config = dict(
    n_layer=13,
    d_mlp=1024,
    positions='learned',
    attn_scale=0.0884,
    tie_embeddings=True,
    init_std_o=0.0324,
    decay_fraction=1.0,
    doc_mask=True,
)
MLP neurons of a small language model. Each row is named by its layer, matrix (up: input weights) and neuron, and shows model dimensions 48-175. Each number is 50 + 15 x the weight over its row's rms, rounded and kept within 0 to 99.
After each neuron's rows, "fires on" lists the tokens most often at its 100 highest values on Wikipedia text that the model never trained on. A number after a token or word is its count.

L8.up15:78 52 66 25 44 45 63 62 60 57 62 49 46 46 49 40 36 54 65 62 25 47 22 47 57 40 55 31 46 53 47 48 61 46 55 22 55 53 44 30 73 49 62 71 56 46 50 85 59 59 62 26 27 44 19 51 33 54 54 34 54 67 44 31 55 49 61 43 59 71 69 09 73 62 48 49 72 24 34 51 81 46 68 66 66 64 46 26 51 47 59 64 57 62 40 72 33 49 64 51 64 55 60 43 30 32 42 16 49 53 69 63 76 87 63 54 52 40 10 44 78 25 37 55 49 44 36 31
fires on: " s" 61, "h" 10, " h" 10, "3" 5

L4.up565:35 38 52 42 68 45 30 63 38 06 43 42 76 36 59 27 86 50 46 60 91 41 45 67 45 63 56 75 39 66 66 70 21 63 75 44 50 66 45 33 67 66 55 87 59 44 58 45 59 41 59 56 45 31 57 51 58 75 45 59 59 35 23 48 39 38 43 64 63 72 48 49 38 67 64 56 61 58 70 75 27 44 26 47 67 71 61 43 45 53 66 48 63 54 64 75 46 23 42 51 44 39 39 83 47 53 39 44 59 30 64 43 63 59 59 36 78 49 73 41 65 44 55 24 39 21 30 62
fires on: "t" 23, "ut" 12, "pp" 9, "m" 7, "our" 6

L6.up123:63 40 49 65 57 33 23 26 62 36 34 65 29 48 45 34 41 27 40 71 53 26 35 62 18 74 55 71 44 29 51 41 66 29 32 56 41 45 47 46 67 67 40 42 68 72 39 63 70 53 44 54 29 54 61 51 58 46 61 48 35 38 45 49 32 54 54 16 64 53 68 39 52 28 53 62 65 56 64 59 48 33 72 53 57 89 58 36 44 54 28 61 56 58 34 88 63 38 34 50 77 67 70 55 34 58 46 86 32 60 73 39 44 33 61 31 65 32 73 61 84 44 66 61 47 39 35 64
fires on: "p" 19, "ch" 15, "b" 12, "u" 8, "che" 5

L9.up887:62 43 41 67 57 50 30 71 28 47 48 49 24 43 44 43 39 55 54 51 26 32 24 56 36 48 47 65 70 44 33 43 45 30 54 36 56 99 75 45 69 57 49 77 70 59 55 46 25 60 62 54 64 44 34 53 54 65 48 38 85 43 31 61 44 55 45 36 53 63 64 25 45 44 44 57 48 60 34 53 34 39 59 62 75 30 48 34 43 73 44 91 56 41 39 63 34 47 77 55 59 57 32 42 57 38 27 71 41 56 48 44 61 62 31 70 51 55 14 60 70 44 51 34 56 40 30 38
fires on: " h" 36, " H" 28, "H" 21, "h" 5

L6.up643:63 68 70 79 34 22 54 75 53 69 56 39 37 47 46 65 55 59 81 81 50 42 57 39 57 62 41 60 46 97 62 59 73 34 62 45 50 49 49 54 77 66 55 12 54 55 83 55 73 59 66 48 60 46 52 78 32 43 40 63 58 63 30 65 63 59 49 28 42 58 38 58 55 51 57 50 43 56 34 18 23 44 36 33 56 45 65 43 22 51 45 50 44 66 22 26 64 45 46 27 67 52 60 64 53 71 38 43 29 53 44 72 47 39 52 57 15 70 29 60 40 52 22 52 20 49 57 55
fires on: "les" 21, "is" 10, "es" 8, " D" 7, " De" 6

L6.up976:67 99 55 52 64 39 25 32 55 32 43 44 73 66 26 36 68 38 51 59 68 66 48 67 26 51 80 47 51 45 57 69 70 67 37 76 61 50 44 38 67 47 44 32 57 30 33 27 64 43 63 56 77 50 44 29 40 67 63 52 58 39 63 91 22 58 30 34 44 56 74 17 65 65 51 42 52 49 38 67 28 58 50 66 45 27 53 73 56 81 61 46 37 49 32 46 57 53 45 29 36 35 29 42 46 35 52 41 31 49 33 62 62 39 59 69 54 35 47 47 72 36 35 40 44 32 57 45
fires on: " H" 62, "ac" 10, "i" 8, "id" 5

L9.up663:53 34 62 59 59 39 52 53 60 32 62 65 23 74 31 64 65 47 38 40 78 40 30 90 45 55 43 19 51 52 59 69 76 32 59 01 45 41 53 28 45 29 36 47 61 57 50 60 61 46 45 70 51 74 34 38 55 50 45 57 62 57 55 57 59 64 57 66 16 50 58 64 59 16 41 39 40 31 49 75 48 62 47 46 36 73 30 52 58 49 64 44 35 23 59 45 42 54 42 59 45 73 54 80 51 75 38 54 43 51 55 30 57 44 25 55 67 34 55 67 66 97 53 70 50 39 40 36
fires on: "ing" 21, "ed" 16, "led" 8, "hed" 7, "red" 4, "ts" 4

L4.up641:61 41 41 28 45 47 70 65 46 36 34 38 48 69 42 56 76 41 35 52 63 55 48 73 67 41 54 72 55 51 53 45 54 47 47 48 48 45 47 65 43 67 51 17 48 67 54 41 60 55 56 68 67 16 40 45 63 44 53 24 24 21 63 49 31 40 79 67 49 67 65 66 38 65 20 57 49 63 67 69 62 46 86 63 62 62 29 40 43 71 53 56 83 41 46 46 43 44 54 40 47 41 46 37 47 52 34 35 70 30 58 29 35 40 70 41 41 61 43 36 45 54 41 41 50 72 42 26
fires on: "ing" 25, "p" 11, "if" 7, "ew" 6, "ot" 6, "uff" 5

L9.up717:57 49 40 56 55 76 84 29 44 44 30 37 30 39 63 74 58 43 45 69 83 76 27 55 65 55 17 31 50 30 74 45 44 46 26 52 73 56 45 30 58 51 32 28 38 40 60 69 33 70 57 23 33 40 48 47 32 36 43 44 61 45 39 76 50 31 42 62 57 61 35 62 41 37 50 74 51 42 25 62 50 51 57 43 64 62 52 51 55 53 45 53 31 48 28 28 64 70 41 35 66 49 56 49 42 35 32 41 43 42 40 45 29 40 39 54 69 40 50 04 54 36 47 40 62 72 73 39
fires on: "e" 13, "g" 13, "ed" 12, "ph" 8, " (" 5, ")\n\n" 4

L4.up49:37 41 56 43 77 61 60 82 50 50 58 58 82 55 47 49 22 52 46 48 82 52 65 76 63 75 56 47 37 12 62 50 48 32 31 45 33 50 50 50 74 23 59 73 46 46 48 37 47 39 56 39 23 77 40 54 43 41 53 45 42 60 65 26 44 50 41 41 74 58 53 47 53 32 25 59 54 54 54 31 32 43 44 68 50 05 72 46 63 41 45 70 44 47 33 34 30 58 52 47 54 58 66 56 45 43 49 46 46 76 66 59 62 46 50 82 58 05 58 38 64 77 57 36 67 43 41 19
fires on: "|---|---|---|---" 20, " |\n" 14, " such" 13, "ring" 4, " name" 4, "s" 4

L4.up121:71 52 56 44 48 48 28 42 47 45 47 18 42 34 44 23 65 58 57 53 82 65 18 51 46 74 75 66 64 72 36 34 46 76 23 68 62 83 40 22 20 39 50 57 23 50 46 59 52 45 63 43 55 46 42 55 61 49 67 68 46 36 45 53 22 18 44 56 72 57 49 58 42 06 45 62 44 40 69 71 33 44 49 54 68 36 60 54 37 52 45 52 49 61 60 44 41 42 60 50 55 38 47 42 47 54 72 59 78 31 48 35 62 55 59 29 50 67 49 65 55 45 61 52 58 44 48 64
fires on: "e" 32, "ine" 10, "t" 8, "y" 7, "our" 6

L9.up199:54 49 32 82 40 72 39 64 47 79 60 86 56 54 69 35 46 45 53 77 35 38 51 43 29 28 46 50 30 51 70 29 41 54 62 48 52 36 46 67 51 66 29 52 62 30 37 55 46 44 36 34 32 37 45 41 51 86 82 43 53 50 42 46 63 35 79 46 45 43 26 61 74 39 47 55 54 57 47 43 67 57 41 62 55 11 51 62 66 50 50 44 46 99 64 51 39 45 39 70 79 62 59 42 33 56 46 44 37 56 73 54 45 77 31 32 59 41 70 28 58 57 78 40 73 41 19 81
fires on: " " 22, "–" 10, "let" 8, "ur" 8, " le" 7, "le" 6

L8.up119:27 51 40 45 77 65 38 76 60 38 50 51 27 20 17 41 53 68 44 59 39 75 32 38 28 57 49 68 50 29 63 50 59 46 66 69 23 52 58 37 39 64 64 73 38 70 49 12 58 15 61 68 31 63 33 48 35 22 36 63 54 61 61 56 70 53 78 42 60 50 50 43 49 44 50 41 39 34 69 38 47 65 39 53 75 21 35 27 64 45 43 48 80 73 61 53 34 47 52 48 54 53 66 54 73 36 44 68 49 47 64 69 00 68 62 48 34 55 58 39 40 44 60 58 42 35 51 39
fires on: "-" 24, "it" 9, "ic" 7, "per" 7, " of" 7, "or" 5

L8.up44:73 71 60 68 46 70 55 40 68 77 27 51 41 61 36 38 55 54 55 40 70 30 58 49 29 56 77 68 40 37 41 57 31 48 57 46 46 22 68 67 80 44 39 50 49 46 42 32 50 51 28 90 57 49 47 37 57 65 85 53 62 41 45 42 52 31 27 54 53 67 46 36 53 40 61 72 58 61 52 52 39 38 79 54 40 42 34 65 60 57 13 38 67 74 35 74 57 41 54 27 60 60 52 47 47 50 37 41 43 66 61 53 35 61 48 48 28 49 59 33 77 47 59 47 47 76 45 47
fires on: "p" 15, "y" 13, "b" 9, "t" 9, "et" 7, " of" 5

L6.up166:42 60 41 29 62 58 43 37 24 58 39 72 43 68 70 59 36 30 82 68 30 57 18 39 45 37 46 51 46 55 47 41 60 60 74 33 58 54 57 53 65 52 42 65 59 36 61 47 51 46 59 39 32 22 75 50 40 94 50 65 51 16 60 39 55 51 51 12 62 55 49 50 65 70 43 38 28 47 48 45 47 42 68 74 77 40 35 59 42 53 60 44 56 53 75 32 54 59 10 43 77 47 57 40 51 53 56 49 58 59 51 47 45 61 28 89 56 66 60 18 48 39 57 71 61 47 63 62
fires on: " e" 13, "el" 13, "ur" 10, " E" 8, "le" 7, " O" 7

L2.up757:51 35 44 40 48 46 42 37 56 63 61 39 55 46 54 60 27 66 42 57 49 55 67 61 38 52 23 31 58 61 84 53 36 50 37 47 63 58 44 45 55 27 42 48 28 47 40 75 50 36 70 40 48 64 12 48 49 37 46 66 53 48 52 63 45 31 55 74 54 15 48 70 47 61 60 56 68 58 20 59 41 46 35 42 52 73 70 47 81 46 68 57 67 32 49 53 81 53 59 38 49 65 60 50 40 70 51 44 56 37 66 34 49 32 35 53 45 23 29 49 81 29 61 28 45 48 58 69
fires on: " to" 18, "-d" 10, "ed" 10, "D" 7, "e" 5, "ced" 5

L9.up964:41 21 32 43 73 54 59 66 49 60 55 21 36 59 49 39 63 45 52 49 80 76 47 89 41 70 50 31 67 39 52 55 57 39 23 49 43 38 34 16 66 19 51 59 47 62 52 63 55 39 39 66 31 82 67 26 37 37 31 64 46 27 52 67 51 39 33 75 38 85 39 69 71 40 29 71 61 37 62 67 64 56 74 53 35 41 74 59 65 25 60 70 63 53 52 18 47 43 81 42 51 50 71 48 38 55 52 44 57 75 71 40 28 52 26 41 52 46 70 71 55 43 49 42 41 27 69 42
fires on: "ed" 15, " in" 14, " to" 14, "ing" 8, " of" 8, "0" 7

L3.up725:42 57 33 39 71 46 65 32 26 46 76 37 50 44 48 40 47 49 70 45 65 63 26 42 58 66 69 41 51 77 55 57 70 59 79 49 42 29 50 28 38 58 41 67 46 47 18 45 37 68 53 75 53 24 80 47 45 68 55 53 40 48 46 47 44 37 44 57 73 66 65 49 59 34 45 77 59 40 39 82 68 16 64 26 37 47 95 48 67 49 58 47 72 46 52 43 49 81 53 44 43 42 60 35 41 46 52 27 48 49 49 47 46 35 47 38 74 81 56 43 53 77 42 50 37 23 41 38
fires on: " ch" 56, "|" 17, "areer" 9, "op" 6, "ch" 5

L9.up890:52 43 61 60 42 52 39 47 45 46 48 41 21 68 52 59 63 27 61 41 26 58 40 47 39 34 44 74 68 51 69 70 46 43 49 67 50 49 56 52 40 37 42 80 50 45 79 40 51 08 46 25 58 45 62 39 96 40 40 33 75 42 30 53 51 71 81 12 43 57 47 74 39 45 53 82 64 48 47 99 76 77 30 71 40 36 55 41 44 21 65 30 45 52 80 33 46 49 67 54 64 24 37 50 27 43 78 56 56 45 47 60 34 40 55 45 31 47 38 41 43 49 46 45 26 58 51 73
fires on: "an" 18, "en" 16, "ic" 9, "ur" 8, "er" 5

L4.up566:38 66 52 55 37 52 58 60 36 38 53 28 38 31 31 60 48 31 70 50 47 36 63 52 36 47 45 66 36 53 76 47 30 32 74 45 20 56 44 17 59 44 59 50 18 24 53 45 67 44 46 51 52 58 45 57 41 48 52 33 51 38 59 45 81 62 54 44 41 61 49 33 48 45 63 28 40 52 40 71 78 73 59 34 43 46 41 64 66 28 43 51 62 47 41 69 24 30 30 50 68 41 46 43 44 37 68 40 51 70 36 63 58 30 39 58 77 38 51 40 46 69 42 47 73 58 32 63
fires on: " N" 50, " by" 22, " inter" 13, "en" 5

L4.up598:33 70 38 49 47 38 60 43 50 46 39 56 40 67 20 53 65 35 63 53 41 45 35 47 45 23 40 42 54 59 56 40 52 59 57 43 30 21 67 50 41 55 80 66 28 47 27 53 45 51 67 72 38 79 50 42 46 30 62 51 68 17 46 55 67 55 42 63 77 62 29 48 64 62 69 48 77 41 62 30 50 65 61 59 68 28 36 70 50 78 36 56 54 47 67 58 55 70 54 31 31 37 59 40 46 71 46 73 71 37 48 46 23 44 79 44 17 37 39 21 59 54 55 42 41 22 38 63
fires on: " of" 19, "ag" 12, "it" 11, "f" 9

L8.up816:39 37 36 48 58 59 33 61 40 48 48 38 32 29 45 76 35 57 47 58 62 55 62 34 34 65 37 61 23 47 95 34 74 58 56 51 48 64 62 14 58 47 41 45 50 40 70 37 48 44 37 51 72 65 43 47 22 49 55 83 38 49 35 68 40 31 22 36 23 56 28 54 52 45 30 32 62 41 46 51 37 55 69 45 65 79 40 57 76 59 43 55 43 48 53 60 67 54 44 15 41 48 75 42 40 69 31 58 37 45 29 34 59 54 68 81 54 44 46 22 67 82 47 53 68 45 46 65
fires on: "g" 21, "ag" 12, " d" 10, "ed" 8, "0" 7, "ys" 6